{"num_key_value_heads": 1, "norm_place": "pre", "rope_fraction": 0.25, "init_std_up": 0.0254, "init_std_down": 0.00317, "learning_rate": 0.00827, "schedule": "wsd", "final_lr_fraction": 0.1, "batch_tokens": 65536}
MLP neurons of a small language model. Each row is named by its layer, matrix (up: input weights; down: output weights) and neuron, and shows model dimensions 192-319. Each number is 128 + 24 x the weight over its row's rms, rounded and kept within 0 to 255. Numbers have three digits each.
A block is one neuron, or neurons of one layer that tend to fire together. After each block is what it responds to, as a language model described it from the Wikipedia text at the highest values.

L5.up735:143100129146156125160119130168130152088132114096146120170126134138074118149106165124106093083115129123151097133157149145152151119121098147174121115111107163109129098120093081152126115089153116117134175148137142118118133089138092168171152122112164158119137142132119136146130136107077128124144163083081135107123111125136158138105103162125128168112100147120107139112135099136110186133164
L5.down735:124121133072067125070099131118115139135120185135156148143102118115109121116143129146162141173100119136103140061139164104111107179129131111082164148170136132121131138130128149128155157179094107127127098113144161156157117113130156096111109156115124090123104120146165130169135103162152145127124133160152152117160136120149117104132128112136112125145110127111144123154125117125078051071109
L5.up995:120131102092105107092110113136161128132102098117094129097121103151103071142139129103107104129144091068149153097134165123129196166180077113146110122122165168120107145105100106142059129116127106077137145125153112159115147139125116146120131109114079138093141137105151135142092131086123150090138109136159113108162163160138124100106139160146095137132144098087141167144130109140109143144129
L5.down995:137119122151152142169105124138105139116179155154140125105132144167131131120140112149134135108086132183131175178116104112116100111052133133130134147152115094114141162141119103131145133125121132142121124126107158117135111162149132091134176141151190103162111135124111130138158097160131128152110188100117144122102119109118118150125116082143116126146137153132128094131096144171049125102138
L5.up1100:083113107148106150152093160135097109076138145126119141152101109167122130143165105173119124151140120113120135120097125099121130160132112159125129093119121173091187122106119092146153118120150137127110119197161105123137112145112121124108106132097139158097146114114131121147131089114108152112121129146161165124129134167076185129171161107129153151105145151118142129141120157142110128118133
L5.down1100:126135137122123141093230136125153132130110141131160175101112143118141128113115145099160160104126109162126133139138129155121124107170118114133119150142135141139133135163094107166119140157125114099136105133112149102136115142119152157167123097162156056178109148122130128149154165102128109122107162135098129124125131130113124088140098140097102120112161110148096149119091102129064124126150
L5.up1174:116146108123099138107111127188135118078121151104110149122111123145120111127084156159110104135123098104101099128131147108140105113172063139160063155133128162125160142110103096110153134095151174099142149136169105145104127144135143143183126138100168110109126132143109168165188153143135156198124124132162173125153139142132114129121102111128121118133136142122109172169110129113122138131145
L5.down1174:088150124143166138128151152142112101144148129155114155130107122096145136147137129138147128130121108145105189144120122145095108133117107136115145122100110138095115108128160091143122127091159090116146136199139142094145123120108117115114156154157159124172107137148187153169110109110123110097144130143109136109131096132120151055143156118117069176135092098112068113132143117196043137118133
Description: Name-final subword pieces. Later word-piece fragments inside foreign proper names of people and places, often romanized Asian names, such as Naz-ir, Ch-ing, W-oo.

L5.up25:073126116135137128129121134176126174099144136124131110076162145152187126135103119155104089129114105143171128149133161144112149104107106105150137162139154114137096151189129140170119152100105115186103106135154084131151126143124132120142093128127152109094154101117100167170140149097124135116119123106116113144109100092110131099118160157129185123135132142101109113096101131134076152157081
L5.down25:141083116158118172096155118135092137145131108093154158113126107099062159143103128116132184133091157136119099082135115112158111163122111133125104095124114162137129114086087151119121122132148134125124125125120160098156113111145095118127125149142184136132118157139125118091127126150114163159183145095097153135126101139104152132147074118128133140074136083137090161155065127107118127093146
L5.up55:126098162109134142051144192185162122098130108101140153079098118160147118133122097161138143114134155149112135166136096129135114154148142119107129131088164150101140129141120161108113110131087154164102100107151148146134126118129113101156115083130115124120133110145122147176111148150127174129121144116137111112105130136112161129137131136137157133147140136090130185115177156093111092101125
L5.down55:143138149140148134134195180146108112131130122124100150136122083127112121182109118117101138128108128111123094166165118158145116145118153144126154126123144124134177099152110092094127135110137145124088151091143132143116126116135073105137150109128166079155132140166101180132146119147122163143145142092152111108133150114138111155127154095156093121117150155121122112129107107095156114118144
L5.up1049:149142119086083124123154183164147123096157118102095155084111117161145148097142168140111152120100118071116104151104121070175116097144140100110106098175130145156144163134103125110130130136123138172154162129125122132124087149115114175148093110118142124112119140145117153171125144115118147099111112151135114141103090096136144153145134115113184148142128089122131114137110123057130108121102
L5.down1049:138135112115123092134028125102102162109139103082146110142114173116117128085152176137126097177141074134120139107132100160102148135138084165098132127127124139124123106104113153161076183110099111119115104105120169121087149120139103105139081104103114132118145084132121129094122138125161123135131126125087187142087137168166131118083130148116113157133115181123140107169112124131164146147120
L5.up1068:123131142156117083152132130187143145165142104102147153136084105148147096142146178113114119178110100096106125131099163089165109096151059144130161157130201156129135141125121075106117142084145128153135112119134108141125106139133082122139089142120109112128153111139127122090121146082134129063092143123140127154136128119111126119151118082163146142055125110120111121133155147117141144082095
L5.down1068:131130122123111159146087135105170130096139182148108144116170141072136163099106122132133135113146115135158118135162119154131142135059185131110153099139103118107128103131110136144149117110122092125106135117085155133136127160141118094122165081142136158087103131147128126121098116129137095162178130138105091100168105099100103123113111147100101115102138142132165148141139182122145126169128
Description: Mid-word fragment pieces. Short word pieces in the middle of a word split into several tokens, e.g. Che-m-ical, Che-v-rolet, sp-lin-tered, w-ild-erness.

L2.up1107:146144139179115128134062154113142126175108169142105139141113110151129144122153144132175067066116090142170106104135123086114129137138127149117112122120169141080114095110092171131141147107130103152113154142155152171132127131167130138128157145122154085153151150133092115129136122116127101187135168149093131140147140140158137109159130085119127102099106117089140106131113139142136154113123
L2.down1107:123098161094117136103142097127119114117146135157165126112155166092165139147119126158087151146169135127091135126133117120110130166125132110143143133182101100146080149120123096048149119116152140100086111132111141067147097127113118130147100097150112152087126091116111119145132126095133155096146079140157154106121136138104090155123141171123155156115080086170110118117115148130137098137113
Description: Mid-word subword fragments. Second word pieces right after a short opening fragment in oddly split words, e.g. ro-ll-ed, m-ic-robiologist, bl-ast, def-ic-it.

L2.up157:121103164112126099124187076093162148122089105130127153135139113114171092147132122131142158128174121126116146158168120136122125125137117092125149167116175119140142127135145136151115133129132164130118111145138126119130110136164138128113133099141131141120137099056115115148122096116118119132132193098150134131111119158132123120107147142119110108163100099136131127118124111087103157085129
L2.down157:145076134112139136160136096135131151090091176132135126145130057121143091146117130102107149136144101111100123156138122120127167092146105129111120153127116119159109171153124140153123123133138175129089098113117112094135150157155146136154121140152149150124110115080098112126168080098127114161132118158181153147079087147103151115100174124109134110141114117153095076147124142146147059121160
Description: Spanish/Portuguese name pieces. Word pieces inside Spanish or Portuguese proper names of places, people and clubs, e.g. San (Juan), Palacio, Teotihuacán, Sérgio, plus ESP codes.

L3.up304:130183112124136129132099066150144147130097112131125105144121150117081100130137181146091102144117090140128078146137109145100122121118078107148113160169092128118139150119123134130149114094152110096159150149122190125080091121151120120168085136164146136142173139123102127134133112112154121145167137147196149119072079114167127157148137126121159128135086120108089121140139139136122110124130
L3.down304:100120116159115196137159140170157125121132149135098114097136109106160164137130115147152163146111110095134134078124129142104116129103156163084159110119118121091131115123129147136105097136137112126119129125119089118159155155115116166091122120153113099160114190127123129106166131121132125130097146113099134089186115134130164116122126117144084152124176107116152144157109140150108110092156
L3.up586:111135128113125080103121150125105164119153108121102180115146168113100130100126161110135149145092109101117116115150183121144119145162114129169082106122141167114111114126111098094104134119116157155128138168165115086101111137081126124120097151104095139151145107118125110187099125104144104119068164142110143091105153138103094131147118092100140127104128157103145111135097099125105158117106
L3.down586:130151113119127147158127141142157121102116193091138080165123158115111112152117135144097107151152090136133163105144126148136092095113123150117106126106152182092160101126079120128132150096143115113151148152178163125106164133123113153158147093152144127164067121098105138152163117156149147116099150079180135144127136157148152130144117105108125152130161151119093127128121085156116187097158
L3.up623:133149103103156095120110083106055140126108151102190131161126126099073132112132136117106141149169051141085124179146115116166110145107074120127139153123118135132146170134119093135115080147116151130116156138147149131118081114119173135105120143178137152132132127105108130143135107131153110113138129145211129113091085112066111116132136121124139143158139119155111137138160135128126123157163
L3.down623:105103151141111143132109170137184121153131122141080139095129144146193151139106101128176134094086178127174137071113146142114146115160185128127145116121153119134123087104135156121148150095140096125137102110107102165126177134119113109159130108075123146126119148141131118111151133147115130138120119112050119137163164155181152136121079123141105119113131125121133104128092132120113144112114
L3.up665:133154140124145045131136066129123136093122088114065152119151108119163063141116148114142164112162179142128151125134143130145111148136125093143129172141175120157126172143158154128106121121131187121119123158135154085141125146127124101126131122107135141111130130125135153133143108114153124160150155148154100167097101155124114156130126101112094100133117084172115141126112125137086106131107
L3.down665:112108123149129109161116104095134134138113115094119171110118110148155137126144107112115138130154125120144133136179128108187141107150114075122110160159116139127088151138132147146149109122119163133120132082111130144120116135142111130140088139165147149134124110095147115070169105157113083140156131143149145140095120101107152112083129131133147162138110093140123087140126142162122084167131
Description: Inside non-English proper names. Word-piece tokens in the middle of foreign names and titles (Spanish, French, Slavic, Indian, Japanese, Chinese), e.g. Vuk-aj-lović, Sébast-ien, San in San Juan.

L3.up206:135184113155116122154200137166102087137167120141140147134150096141126137102126099124170117119139144162118121123146107190125126125086111129090121114131112126117109118099122131142144163133128132132125114135134143123135140103126163144142140125151143123124122153129126118145133114126100095174123106110073149149158141104155087137135140118127168115144127132126155098083106125110189124161136
L3.down206:145095139152141127121049105125132142145125138099093106073148095121161146124131118107102111118144109081152124140112156088117131128162138144122157114180188167166143152143144104123089111113130112145153137159079109124125103187126091125131091142139125168139090086126143126078115159140127157086141125130187140133099125111140144117115078162118132135120144119075133146161123144149094094084111
L3.up672:136117157152143115105103142138122106134104122092125155116140170114136126076146136142119087136118137090124178121143154162096092113161128109113105165116116159136132120090083164120075128124180157130127163106128075131136170136167103129108141131146108095089108199171117138098128172124137149126144114097119169136127164112133146102082128117157137154096101156125154158138107116125115107152124
L3.down672:129122079115129107107146116092151147088171174142111095129106064169171107200105127132119157142119072138132112121121108115124103112110113132146189113130155150137135126099116134142159108160114120140116098151114190099156102121094156123133152155104139154160157110093133132111109121125113108179094108104118102115112133148164149120133098154112117131153119127119132099141134109123108110151135
L3.up886:103137210132109106099147115141137121109131094136120126141156141110129130130104107155145090160135146127093148164146129153190095116130142138161119119172123154118116122110126176159117130111103148151129177119154123145114120111123131132154166106114141105129118169132114114114141110168117144166122131096098130127134120124167127116138158156099139104151073114173119088134117136123157115151093
L3.down886:190159061144119111133125102114085123101155134118078156090101154144095145160143128142115112114099138118133145113148119114131145111153142131152165086120175162108127179128141113134123124159164121135125113139146132097145138169149188098129100187153130128153142124089125103137114128132130087085094144165124162146150078075121170118097111132136132128135114091101157108155147089113095089115116
L3.up978:121135104132130086084112144101145144102159136164115106122125168145144110120130119158086121138111128138218136156099096105126126169098098086156174120164119101152117137109139093146115145137149107160137101165095147114159129144144131146097125102097169144144132155165089110170117131129114165152089134146127112096134078104123132120144168171118146130100119120133138107121165103143069113114107
L3.down978:124137146131103194178174133134079118128110106119118139097121104140113122158144088125126124154125112125083130114134158137144125071135179137140132121052116152144119147123111137087119141151119138104199144094148119139105100107107134116176151144155115117123155118093113122132142141117117084143127154112194159132151137142157137132122100093087144122126121103170110093144090094114132110127101
Description: Second piece after initial consonant. Short word-piece tokens that follow a word's first consonant piece (often B, W, H, Sh), like w-or-ry, B-red-elet, W-he-eler, sh-all.